From a checkpoint of a small transformer trained on Wikipedia.
Size: width 768, vocabulary 8192.
MLP neurons of a small language model. Each row is named by its layer, matrix (up: input weights) and neuron, and shows model dimensions 560-655. Each number is 128 + 24 x the weight over its row's rms, rounded and kept within 0 to 255.
After each neuron's rows, "fires on" lists the tokens most often at its 100 highest values on Wikipedia text that the model never trained on.

L5.up1538 [126 118 160 145  73 137 116 140 156 132  93 121 110 130 114 154 125 103  62 151 116 112 111 178 111 113 122 121 151 129 127  88 178 132 141 129  87 145 109 149 160 124  86 117 145 130 147 158 120 159  82 112 142 158 150 149 111 140 138  77 164 142 146 124 121 121 109 126 141 144 123 134 168 117 155 119 130 128 122 141 105 141 168 135 118 101 121 105 137 176 117 144 111 104 134 136]
fires on: " the", " |", "s", " original", " its"

L5.up1767 [108 141 114 124 142 140 125 109  90 138 183 131 142 111 117 124  91  96 144 120 128  85 123 127 156 166 115  84  98 135 121 188 148 160 103 176 122 185  79 122 161 155  97 108 147 115 144 138 115 120 123 138 110 121 141  87 141 126 124  83 117 101 145 138 159 121 115  88 150  92 117 103 145  99 154 160 141 130 143 120 143 141  98  80 161 101 167 147 136 151 160 165 141 124 169  98]
fires on: " in", " of", "s", " for"

L5.up2549 [121 123 106 165  95  66  89 179 143  94 102  58 130 119 119 165 132  95 131 130 133 114 130 102 135 104 145 149 132 138 129 125 162 154 127 107 106  94  93 179 138 154 144 136  94 133 135 142 109 171 116 153 120  92 145  95 135 121  96 128 126 146  84  88 121  99 149 108 193 104 150 129 129 119 132  92 120 131 108 165 139 114 145 102 148  91 138 136 106 105 158 164 146 123 131 117]
fires on: " the", " |", " his"

L5.up1347 [116  63 123 165 146 154  88 124 111 135 109 132 111 128  88 140 155 105 143 118 136 152 128 148 146 141 156 178 105 106 164  96 154 120 104  98 115 103 152 152 144  95 131 121 122 153 139 145  85 113 129 124 174 171 159 180  89 117 109 149 118 136 133 134 178 140 119 136 151 101 115 128 158 128 127 102 121 131 135 113  95 163 133 152 123 163 100 102 149 123 178 131 109 124 111 117]
fires on: " to", " and", " said", "ing", ",", " for"

L5.up1195 [139 174 149 111  88 116 114 140 123 131 129 144 126 188 111 137 124 151 109 148 126 137 202 104 121 166  80 100 123  67 108 101 129  85 120 130 151  96  95 128 127 106 106 167  86 140  97 141 135 126 114 123 103 143 136  91 136 117 112 202 130 127 106 187  87 115 140 161 112 160  95 112 115 107 169  98 120 131 108 106 153 109 151 124 129 127 151 143 122 113 112 101 151 169 139 157]
fires on: "\n", ":", " (", " |", " in"

L5.up2547 [161  82 121  68 138 165 214 135 125 105 128 102 117 182 143 122 110 110 105 132 129 109 142 109 140 117 143 145 107 122 156 160 104 142 134 107 125 131 133 138 135 123 127 127 169 122 121 160  42 105 135  97 170 147 134 132 177 118 134 157 165 119 125 198  88 114 136 123 125 115 160 119 135 128 120 157 131 142 139 139 145  98 115 143 159 141 176 152 162 127 121 159 168  92 121 108]
fires on: "\n", "On", " on", " On", "S", ","

L5.up1242 [130 162 135 140 157 118 133 151 129 103 168 157 159 156 134 132 137 128 126 136 139 136 138 121 110 139 141 141  91  87 104 157 119 155 142 156  75 105 141 141 155 156 118  97 128 107 127 175 120 132 121 181 107 104 120 110 127 152 116 111 113 133 160 137 121  91 147 145 169 138 143 157 127 128 107 159 105  94  93 118 109 140 150 109 134 101 110 164 161 120 129 144 144 135 103 136]
fires on: " ", "9", "1", "."

L5.up1853 [128 129  93 157  69 105 124 134 150  69 125 144 111 118 116 122 107 136 128  96  74 101 125 168 153 120 138 110 140 153 133 144  99 105 158 117 165 136 142 160 123 128 118 153 117  81 100 147 117 119 110 115 111 141 144 145 111  51 149 124 138 124 112 121 121 139 109 116 138 154 130 102 130 131 121 155 130 117 126 114 168 108 176  90 121 116 110 147 120 134  87 109 169 155 149 118]
fires on: " ", " T", " G", " in", " M"

L5.up2267 [121 116 132 142 118 122  98 101 164 140 116 104 138 138 137 141 129 154  95 139  91 153  98 132 123 127 121 133 143 157 162 145 123 137 110 117 133  94 133 131 164  71  66 124 113 130 126 138 126 115 125 112 111 127 159 155 144  82 130 113  89 145 134 128 141 135 125 156  68 150  99 154 128 130 133 121 147 129 141 146 131 120 124 117 104 140 115 133 167 113 115  54 132 134 150  98]
fires on: " ", " (", "1", "2"

L5.up471 [162 175 132 120 109 158 118  54  90 144 113 127 100 146 119 152 130 135 167 163  98 153 159 133 119  74 115 128 130 119 119 146 118 116 125 125  92 114 162 120 140 134 115 157 129 133 149 144 111 134 153 135 139  90 158 131 145 120 134 125 103 115 115 124  86 113 138 126 178 118 153 144 130 113 131 118 113 119 107 171  93 144 180 138 151 106 124 129 121 113  98 134 131 113 129 123]
fires on: " |", " (", "1", "born", " R"

L5.up1018 [141 137  95 119 139 135 108 153 139 155 137 131  79 127 127 117  84 123  96 128  90 158 152 154 125 110 124 117 132 127 129 146 137 169 167 137 119 114 157 142 119 136 104 116 158 147 113 167 121 121 134  70 132 116 144 117 131  96  94 134 148 151 108 111 120  98 105 140 178  94 139 152 129 144  99 131 149  72 122 119 118  75 110 147 139 142 146 122 111 123 148 119 132 144 143 109]
fires on: ".", " In", " early", " in", "1", " of"

L5.up481 [145  84 110 114 123 145 162 155 131 105 134 141 162 146 153 110 113 119 142 110 104  94  89 131  49  97 135 173  83 112 101 123 109 130 136 143 107  76 125 113 161 117  95 103 142  80 172 107 140 112 120  98 157 162  66  79 162 107 135 168 109 202 122 127 137 139 114 126 135 104 160  91 123  94 102 125  97 120 126 149 136 153 143 111 141 108 116 144 158  99 103 143 105 169  87 133]
fires on: " C", "B", "S", " S", "M", " V"

L5.up1311 [146  44 115 129 116 123 132 112 124 148 152 126 135 111 119 104 136 156 158 120 151 154 151 140 142 140 166 163 125 140 148 100  92 157 134 138  89 146 146 173 131 125 102 115 174 113 136 133 175  91 138 114 107 148 159 116  99 114 136 138  94  98 119 159 142 115 169 135 118 137 185  80 135 147 144 151 148 123 155 123 154 122  83 136 126  95 140 110 123 145 117 135  93  64 121 127]
fires on: "2", " in", " c", ")"

L5.up388 [139  76 129 134 138 133 140 125 165 132 127 118 149 117 117 102 129 148 128  83 130 144 114 110 139 171 120 122 114 174 121 157 135 122 114  96 136 105 132 118 135 133 131  89 117 138 120 150 127 134 142 162 157 123 138 141 138 103 114 158  78 135  82 150 117 144 115 126 101 134  79 154 110 153  77 129 108 141 118 115 125 136 104 144 130 150 144 124 130 113 127 117 138 143 127 159]
fires on: " as", ",", " was"

L5.up1653 [ 93  83 114 121 126 146 100 162 135 113 122 122  86 158 107 149 131 137 143  90 150  90 111 122 185 114 130 105 125 103 109 100 152 127 138 104 142 150 118 134 169 136 152  67 106 118 131 161 128 133 111 132 148 115 142 142 120 118 141 116  97  99 116 138 136 132 152 128 127 152  88 103 124 134 132 130 135 106 107 124 139 145 112 175 158  93 115 130 162 145 134  97  96 155 148 116]
fires on: "9", "7", " (", "8", "6", "4"

L5.up1703 [ 74 130 116 142  99 176 140 107 149 132 172 111 129 137 149 114 174 125 132  91 145 151 124 129 100 143 116 159 146 100 158 140 203 177 141 153  93 106 142 131 138  94 132 120 125 195 111  89 119 133 111 134 130 162 131 105 148 132 127 129 168 102 107 142 104 125 180 109 116 112 160 165 104 128 162 120 141 136 144 124 143 116 157 112 115 114 102 122 157 124 113  95 167 167 140 128]
fires on: " ", " the"

L5.up1078 [156 100 124 116 119 115  85 132 110 134 164  92 131  99  79 144  69 149 126 176 103 135 129 137  93 154 109 132 109 113 123 105 122 117 111 145 144 105 106  72 149 118  86 116 148 120 126 147 125 115 144 144 103 119 152 118 148 115 146 154 149 136 124 159 137 152 155 163 107 150 150 116 110 111 136 135 108 101 172  87  94 110 118 144  98 132 164 111 128 140 128 115 154 145 109 124]
fires on: " was", " in", ",", " on"

L5.up2126 [114 142 142 149 165 117 101 138 159 150 184 143  96 166 119 104 151 117 113 121 129  97 138 119 122 139 135 165  99 151 147 126 133 102 137 142 137 138 113  90 131 154 149 120  98 119 152 148  82 131 190 146 136 125 147 110 117  91 131  99 151 130 130 153 159 109 127 123  65 129 130 106 157 149  60 132 160 126 129 126 139 111 102  97  70 139 178 103 160 128 124 133 118 150  98 121]
fires on: "i", "0", " Mi", " bi"

L5.up2808 [122  75 142 106 139  98 130 147 142 110 140 135 102 102 164 119 126 116 164 136 116 154 123 137 100 127 136 127 150 141 133 118 125 111 106 158 115 120 124 195 138 133 157 126  93 124 105  96 126 145 104 119 151  97 142 116 144  89 144 145 127 141 141  88 119 130 154  91 146  98 106 137 111 171 125 125 129 149 113 127 109 101 133 136 151 125 114 104 126 147 131 135  83 109 173 102]
fires on: "\n", " |", "0"

L5.up350 [154  89 134 134 128 116 149 141 116 106 152 122 177  98 120 133 125 114 135 135 134  93 129 134  84 106 123 139 127 147 174 145 120 163 168 127 129 114 102 108 161 136  68 110 111 111  99 137  95 140 115 128 111 142 111 130  87 152 159  76 120 138 117 101 106 133 139 153 159 145 180 114 141  83  71 142 117 133 164 134  88 158 108 137 140 139 147 116 127 128 121 143 123 131 118 154]
fires on: " to", " b", " of", " from", " was", " for"

L5.up2390 [105  99 103 148 143 119 108 144 120 115 131 116 153 101  79 133 159 151 106 128 150 177 124 117 164 115 172 120 130 108 128 133 108 111 192 109 178 151  93 106 122 147 117  90 157  89  83 149 108 110 119 134  73  81  98 117 105 142 163 167 119 112 125 138 114 125 149 175 138 151 143 147 179 156 136 120 144 123 147 121 124 151 150 120 132 134 136 162 128 155 113 148 168 153 141 143]
fires on: ".", "1", "2", " |", "á"

L5.up670 [117 133 132 121 143 152 116 118 155 133 129 134 187 115 144 142 145 125  94 110 143 129 115 134 123 125 113 121  96 128 132 158 124 150 105 110  91  99 123 145 171  91 118 124 168 127 119 127  69  90 148 133 160 142 155 150 112 128 134 126 152 123 179 152 134 144 149  94 145 119 107 144 143 163 101 126 134 145 105 108  84 134 109 134 150 144 149 135 132 103 112 121 133 101  96 171]
fires on: ",", " to", " |", " did", " made"

L5.up594 [113 126  87 100 176 142 139 149 104 149 108 117 160 112 126 157  96 107 140 158 127 122 129 114 118 115 155 103 166 139 130 148 136 156 135 139 100 105 125 127 111 123 146  98 146 123 137 158 120 105 129 127 136 120 161 184 124 167 156 166 138 105 105 121 130  90 127 107 146 104 110 125 153 131 130 122 133 131 144 143 119  98 114 140 120  56  90 131 114 122  86  60 121 178 147 112]
fires on: "\n", " on", " ", " st", "ic", "1"

L5.up2293 [ 63  99 136 138 126 103 149 131 166 109 153 105 120 132 137 122  55 116 103 121 112 169 171 147 124 143  92 150 102 150 118 105 109 139 122 103 121 154  82 138  98 117 130 142 123  96 127  93  93 113 147 151 144 102 134 168 153 106 115 112 110 148 169 120  93  96 137 127 147 187 174 123 130 156 128 123 106 127  97 113 102 141 150  88 160 101 118 101  90 190 107 133 133 172 138  83]
fires on: " |"

L5.up491 [107 151 150 101 144 109  95 120 165 135 142 118 144 155 136 114 110 145 150 125 116 121 115 134 108 113 123 144 144 129 134 121  99 128  97 104 102 126 110 171 164 118 139 157 122 100 122 101 113 103 100 103 136 122 184 111 139 160  96 149 182 114 126 101  85 111 151 132 115 158 128 107 151 118 158  86 118 154 112 110 109  83 151  84 117 110 119 154 105 137 105 106 149 111 118  99]
fires on: ".", " |", "\n"

L5.up2038 [161 126 136 131 143 153 109  98  88 123  97 120 138 117 123 144 115 156  99  90 118 119 199 137 131 136 115  88 152 150 107 119 161 146 118 162 120 129  90 110 104 113  86 122 111 142 136  56 104 132  99 115 141 138  90 111 131 140 127 135 128 161 139 131 116 125 137 120 106 126 140 174 150 153 113  92 141 100  98 120 121 127 110 144 143 137 138 125 161 147 186 109 153 167 144 117]
fires on: " the", " to", " at", " in", " of", " a"

L5.up2470 [147 143 120 137 144 130 103 155 146 171 118 106 108 115 113  80 107 178 112 153 130 136 157 114 118 125 113 105 140 130 119 168 148 170 145 134 157 117 112 133 102 144 115 132 149  89 118 134 112 108 151 115 109 130  92 130 148 143 169 149 148 118  83 116 116 151  89 138 110 132 109 157 119 130 181 150 123  87 132 102 103 125  87 126 108 143 105 126 116  97 101 149 118 162 107 161]
fires on: " ", "1", " town", " to", "."

L5.up2025 [108 111 145 124 155 132 127 160  96 132 163  93 108 136  97 123 136  89 121 119 117 112  80 133 131 150  98 124 165 128 105 125 133 121 121 117 160 156 123 139 124 145  81 108 109  95 124 148 117  79 103 180 107 123 151 122 136 134 124 143 169 138 121 138 177 136 174 150 124  74 144 129 190  86 129 164 132 119 111  61 109 182 130  90  92 119 116 148 139 119 114 141 125 119 130 127]
fires on: " ", " t", "B", "ograph"

L5.up1579 [175 110  65 104 110 120 102 132  85 142 139 118  93 127 120  96 139 123 118 146 117 120 106 144 152 105 124 138 104 135 113 140  91 114 123 143 139 173  89 145 137  91 159 146 125 146 151 120 118 118 137 138 174 182 148 146 123  99 136 121 130 115 138 172 132 112 105 106 136 110 191 154  98 127 131 143 144 108 154 175  99  97  86 122 141 113 109 146 139 129 176 191 158 117 136 114]
fires on: " was", " Al", " Gen", " been"

L5.up1616 [116  86 128 121 113 134  93 112 114 106 136 118 168 130 109 112 106 124 118 158  90 124 128 118 120 168  99 100 104  63 120 142  80 131  98 134 116 137 121 153 158  93 147  76 101  81 159 127  95  93 146 143 101  88  96 144 158 169 128 121 101 129 122 125 150 121 138 154 169 133 105 129 134 127 134 118 131 198 121 138 171 118  80  93 123  92 101 146 169 169 128 169 124 114 106 117]
fires on: " the", "s", " of", " his", " sold"

L5.up618 [141  79 100 100 134 122 134 114 147 111 108 129 119 117 145 120 132 153 124 122 165 134 144 134  90 130 122 118 122 140 145 143 145 122 187 111  98 118 131 164 147 121  64  84 109  96  68 133 129 172 175 173 138 137 142 133  92 111  93 121 116 165 133 117 112 144 115 125 127  87  58 113 195 135 145  98 153 101 136 156 138 132 150 156 132 129 104 131 172 108 119 133 163 182 154  97]
fires on: " ", " c"

L5.up975 [135 110 132 107 148 117 149 105 148 143 124 118 117  79 120 124 133 159 151 143 123 114 127 107 168 163 119  78 124 121 144 137 147  97  69 149  82  97 151 128 165 105  71 151 126 125 123 146  88  66 154 163 132 143 164 146 150 143 132 148 124 131 114 158 116 149 146 109 128 149 113 145  79 144 123 128 160 139 148 110 114 100 124 113  99 140 129 114 110 138 113 134 128 152 102  98]
fires on: ",", "\","

L5.up2611 [120 149 112 145 170 109 129 148 119 154  95 108 104 106 120 143 172 142 150 101 133 157 142 125 140 110  96 113 102 114 142 117 136 110 133 149 163 121 159 129 152 126 140 133 117 123 118 168 158 119 142 128 154 111 127 111 112 122 146 139  95 126 140 146  94 138 102 165  90 107 147 141 137 131 133 122 115 126 152 138 116 118  58 149  79  96 147 146 150 111 154 107 107 150 135 176]
fires on: ",", " to", " out", " un", " in"

L5.up1301 [ 91 100 112 118  96 129 119 162 146 127 111 100 131 107 158 154 143 159 127 185 124 148 117 165  99 126 133 127  90 119 102 126 140 132 119 160 113 135 148 174 145 135 113  90 128 138  97 131 126 119 134 115 156  78 115 124 157 114 144 114 111 135 155 155 112 121  96 116  98 164 166 123 139 117 103 139 121 122 189 145 114 148 128 151 127 109  75 152 165 137 125 129 105 139  99 111]
fires on: " the", "1", "8", "9", " to"

L5.up1206 [126 113  80 158 155  89 160 116 117 126 147 138 143 127 122 145  94 134 163 150 129 120 122 155 120 149  89  88 128 154 124 113 129 113 138 142  87 153 143  73 163  77 114 128 143 121  95 136  68 126 122  83 124  94  94 125 121 144 161 140  77 135 130 114 140 123 120 151 151 108 133 144 148 149 109 112  75 101 153 160 123 126  70 102 130 135 159 113 134 113 131 159 143 156 112 161]
fires on: " at", " pre", " At", " of", " from"

L5.up379 [ 74 123  87 122 150 125 147 143 165 132 124 102 142 140 144  87 140 121 115 127 140 131 124 146 137 179 140 144 111 143 120 132 128  84 161 123 118 128 136 155 114  89 112 128 141 112  95 114 130 107 139 142 165 117 146 107 133 126 158 102 128 151  92  94 168 117 132 133 139 113 135  94 137 116 134 102 144 149  95 140 140 132 151 185  94 126 101 128 127 143 147 117  89 114 131 113]
fires on: " a", " un", " uns", " disp"

L5.up2885 [100 105 118 160 160  97 112 169 126  86 173 115 138 149 137 124 127 130 135  91 146 114 144 118 147 159 128 163 112 126 150 141 130 135 106 106  99 117 101 147 130 152 116  71 141 132 106 124  89 109 126 135 102 102 132  90 124 118 155  96 159 166 107 135 132 107  86 143 136 124 142 148 113 126 146 150 139 105 163 117 143 121  86 116 157 147 127 164 117 116 128 152 125  91 189 121]
fires on: " the", " on", " On", "On", " one"

L5.up250 [ 73 118  68 122 170 117 103 144 124 121 141 122 173 145 109 156 130 152 111  99 133 114 120 110 140 113  85 172  95 156 159  96  98 100 157 105  89 140 125 180 118 125 146 123 141  98 115 148 121 101 132 140 140 109  95 137 124 112 161 171 135 158 119 127 138 167  97 128 134 129 147  99 108  50 115 126 140 131 122 114  66 107 125 126 111 123 136 150 137 154  83 126 133 141 114 119]
fires on: " ", " S", "S", " Sh", " s", " res"

L5.up1321 [119 178 104 130  97 173  67 106 166 157 137 122 134 105 118 143 124 158 155  79  97 109  75 179 179 114 119 107 123 145 155  98 105 143 151 134 119 142 113 127 132 112 110 118  94 151 134 140 134 143 121  86 231 144 135 132 150 128  96 126 120 198 183 165 165 168 178 153 127  87 132 102 100  77 105 132 125 127 130  88  97 113  81 121 132 143 162 167 160 130  98 137 131 133 112 167]
fires on: " \"", " co", "-", " re", " (", " was"

L5.up999 [117 131 125 141 176 157  99 143 164 166 144  82 133 120 124 137 119 121 125 137 109 141 124 145 130  94  97 107 115 115 126 150 169 128 112 161 161 128 109 125 134 136  89 175 174  99 119 111 115 104 109 178  93 150 124 144 148 155 160 148 135 118 139 134 108 102 120 159 144 159 103 140 152 143 160 144 123 113 138 164 133 137 138 135 178 137  97 109  94 135 126 106  87 130 141 123]
fires on: "1", " ", ".", "2", " was"

L5.up1246 [109 138 111 116 112 124 137 130 125 102 145  97 148  88 133 151 132 136 129 100 159 163 122 134 149 154 102 108 138 135 157 115  90 122 121 125 138 119 151 156 131 106 157 140  85 175  96 119 126 137 155 143 163 128 124 160 128 120 136 145 139 127 140  89 179 135 128 122  96 169 123 106 128 135 141 164  67 147 144  93 107 112 122 170 122 131 140 174 134 145 114 156 141  81 106  97]
fires on: " s", "3", " S", " ("

L5.up1405 [133 148 148 128 126 120 147 153 128 131 142 126 109 138  90 153 164 114 161 153 151 144 148  87 131 105 126 121 107  96 125 109  93 134  99 101 132 125 133 119 147 140 165 125 127 109 144 130  92 129 135  97 148 113 139 149  78 147 140 100 148 136 150 134 127 130 100 135 137 118  97  82 123 149 130 129 175 118  96 115 122 120 139 134 138 139 105 138 143 103 120 122 134 118 171 100]
fires on: "os", "9", "0", "7", "as"

L5.up789 [163 181 138 169 158 121 148 133 123 159 113 106 138  92 122 108 135  83 111 179 125  77 186 135 113 144 124  68 132 167 133 111 142 145 123 103 114 130 134 158 146 120 122 123 135 120 117 105 138 129 144 100 132 133 138 117 130 113 161  88 112 142 148  59 144 124 113 146  91 123 173 145 166 113 133 101  84 133 120 144 114 155 139 129  83  88 159 173 133 116 161 158 118 106 131 164]
fires on: ",", ".", " and", " the", " in", " |"

L5.up3028 [134  90 136 143 110  60 116 154  85  97 142 110 109 191 103 139 127 173 107 116 128 128 170 179 101 156 131 120 137 132 125 160 150 149 156 126 159 159 108 210 113  98 152 141 123  66 115 105 114  61  92 139  94 115 150 169 108 135 121 163 113 145  90  95 109 144 150 191 163 129 122 154 144 169 162 138 165 148  85 123 165 106 122 121 100  61 142  96 120 145 126 116 123 115 122 150]
fires on: " in", ":", " ", " on", " between"

L5.up759 [125 162 115 156 107 123 105 116 123 119 139 151 145  79  96 129 103 161 105 171 154 137 104 154  85  88 178 156 132 104 107 145 173 118 138 154  97 150 152 172 138 184 125 157  85 161 155 142 129 166  97  99 137 118 158 136 134 140 145  90  84 112 153 119 109 122 154 152 146  94 158 185  98 127 125 146 143 133 121 121 166 146 108  90  92 122 129 139 141  92 106 134 133 116 102 160]
fires on: " J", " his", " R", " j", " life", " family"

L5.up403 [131  71 102 115 138 143 147 140  98 151 134 106 131 102  73 115 121 155 157 105 142 125 159 114 118 121 133 121 133 118 150 131 113 118 147 107 112  71 103 131 137 179 101 123 141 150  80 191 130 110  86 121 120 110 159 115 135 113 115 117  98 128  92 144 142  94 150 155  92 119 129 106 120  90 174 149 124 125 105 128 103 133  92 122 163 117 117 155 146 144 124  85 173 155 107 119]
fires on: " in", ",", " to", "B", "M", "2"

L5.up286 [125 121  92 157 159 111 137  97 131 184 112 135 108 114 125 163 121 153 128 133 140 147 105 169  88 102  98 126 148 132  75 124 122 136 151 157 101  98 124  87 130 140 137 154 128 120 141 123 136 109 139 158 118 105 178 134 152 172 153 142 150 125 127 169 141 118 137  95 114 134 153 124 114 116 108 111 117 155 127 117 117 133 146 166 158 115 101 151 152  95 110 130 112 138 123 117]
fires on: "1", " f"

L5.up238 [ 97 155  86 114 129 100 119 146 120 105 140  86 164 156 119 158  93 166 129 165 128 156  93 151 122 101 112 127 139 122 104 118 159 140 128 128 133  66 124 128 162  86  68 127 144 134 125 154 104 116 114 157 118 114 115  94 139 107  97 109 153 131 113 177 158 130 179  78 104 122 130 123 139 141 136 151 126 100 159 106 101 136 145 122 128 108  80 148 147 111 141 121 142 145 129 136]
fires on: " ", " to", " not", " the", " S", "1"

L5.up2728 [126 102 101 177 137 119 168 115  96 149 120  91 116 166 104 176 112 104 173 102 142 130 220 104 132 143 128 110 167 129 132 108 127 142 149 141 128 133 146 143 150 104  86  89  93 113 113 151 154 120 130  83 123 146 134 143  88 119 162 132 112  90 133  97 121 124 117 135 123 109 122 139 140 126 111 107  83 120 122 153 126  92 112 138 134 128 154  97 170 158 178 158 168 137 131 168]
fires on: "I", " in", "S", ".", "In", ":"

L5.up1564 [143 131  82 120 105 159 138 134  79 158 100 135 143 118 151 124 136 127  89 158 154 167 125 135 193 122 147 138 176 165 149  90 133 140  78 118 117 125 157 100 172 108 118 132 150 180 148 149 148  86  85  97 198 148 167  81 111 135 119  99 124 111 135 122 101 121 130 146  71 132 150  93 129 116 142 175 131 129 122 115 110 100 116  73 136 151 156 132 141 114  93 123 102 123 157 141]
fires on: "-", ".", " |", "born", "9", " ("

L5.up2099 [158  87  92 168 133 135 148 118 117 111 126 134 192 108 104 146 147 145 125 137 137 147 125 149 146  93 128 132 154 186 132  87  85 145 149  91 102  89 139 156 183 113 149  80 110 174 130 154 141 158 122 156 152  99 103 178 123 113 104 147 135 156 116 127 117 129 110 134 125 129 154 156 141  94 121 143 105  99 121 117  94 129 116 110  94 135 158 150 142  99 129 136 101 135 188 163]
fires on: " s", " Y", "s", "Y", "S", " Sh"

L5.up1975 [125 167 140 153 141 160 121 102 149 114 138  95 104  84  91 128  93 133  99 139 165 141 152 133  76 126 141 133 115 118 121 119 172 122 123 100 109 117 111 122 131 101  94 179 143 141 137 126 114 144 110 122 120  96 140 131 125 147 138 161 121 121 142 139 102 122 140 132 126  83 128 115 112 118 134 124 140 131 135 126  84 157 111 131  91 142 105 129  98 199 151 139 116 161 103 132]
fires on: " is", " New", " (", " |", " Slov"

L5.up2589 [114 111 113  97 141 126 126 138 152  94  97  77  99 124 111  86 168 161 102 140 103 111 158 128 114 139 151 153 113 133 150 128 163 163 151 155  73 152  90 122 153 118  96 129 177 108  75 210 125 141 138 114 110  98 160 129 114  73 123 124 120 147  98 135 148 166 184 174 128 143 133 126 167 124 117  74 107 124 136 162 145  98 128 144 119 117 131 132 114 109 113  97 136 110 152  86]
fires on: "2", " K", " ", " c"

L5.up2572 [140 102  95 141 129 138 123 156  66 141 153 116 133 120 129 120  75 123 102 153 141 115 132 164 116 129 127  84 137 109  86 127 151 110 155  99 142 163 102 158 142  91 140 121 132 135 145 128  92 124 143 110 157  89 141 140 123 119  83 104 140 142 171 122 156 102 167 123 107 112 138 116 111 130  97 137 137 125 109 118 131 112 128 122 140 148 132 121 166 149 143 162 123 136 135 131]
fires on: " his", " the", " ent", " her", " ext"

L5.up735 [156  86 115 111 100 129 129 104 173  67 126 126 140 125  90 143 117 167 122 137 126 101 123 143 138 123 142 147 108 123 138 148 127 140 119 123 145 141 110 100 154 124 134 130 142 135  97 131 112 130 160 121 117 104 136  83 156 122 137 152 109 125 128 160 134  89 135 157 117 143 108 163 123 114 135 110  96 169 119 184 113 138  96 133 155 167 141 148 126 130 127 108 119 132 137 138]
fires on: "On", " on", " On", "1", " Kh", "s"

L5.up499 [132  95 162 108 114  85 136 104 120 122 128 117 140 143 113 102 134 163 137 137 108 144 111 159 119 121 113 111 166 114 147 127  97 158 125 118 120 115 137 126 142 130 115 106 121 127 139 152  71 122 156 174 139 147 129 114 122 118 126 123 100 100 134 153 101 120 135 136 113 142  71 189 135 104 149 129 205 148 147 128 135  87 123 147 132 109 140 148 122 157 148  94 128 128 120 115]
fires on: ",", "s"

L5.up1219 [178 153 108 118 104  87 117 132  92 119 129 143 153 148 144 117 128 138 109 151 150 128 134 112 153 120 123 129  85 161 132  81 119 140  93 134 172 130 128  76 132 126 111 114 113 144 146 110 107 113 122 153 156 102 157 121 125 141 118 165 167 154 123 140 127 133 139 131  69 136 145 147 124 133 144 118  93 137 128 128 164 115 101 121 148 117 152 166 132 154 117 132 111 143 151 118]
fires on: "\n"

L5.up397 [133 147 138 120 128 178 141 108 167 137 132 131 169 122 132 130 134 107 107 157 127 153 142 147 138 127 113 120 146  87 133 138 146 145 113  92  80 120  90 146 148 145 164 161 111 168 126 124 140 128 123 144 123 174 163  98 121 132 123  99 116 135 133 128 131  98 124 115 176 140 114 153 130 150 133 156 159 161 174 108 156 115 155 147 174 148 157 118 160 161 131 115 120 100 153 164]
fires on: "s", " his", " the", " its", "'"

L5.up311 [153 110 134 150  96 168 139 136 128 177  97 125 151 121 135 129 135 149 151  95 115 136 128 118 145 152  90 103 136 151 121 101  89 105 138 101 108 131  87 108 128 121 111 125 139 132 122 126  93 157 109 133 126 150 159 118 167 156 135 102 130 120 157 132 142 123 119 134 137 161 126 138 132  86 176 128 137 152  78 126 138 110  76 159 134 113 148 133 154 127 187 147 115 109 119 138]
fires on: " U", " of", " in", " O", "U", " first"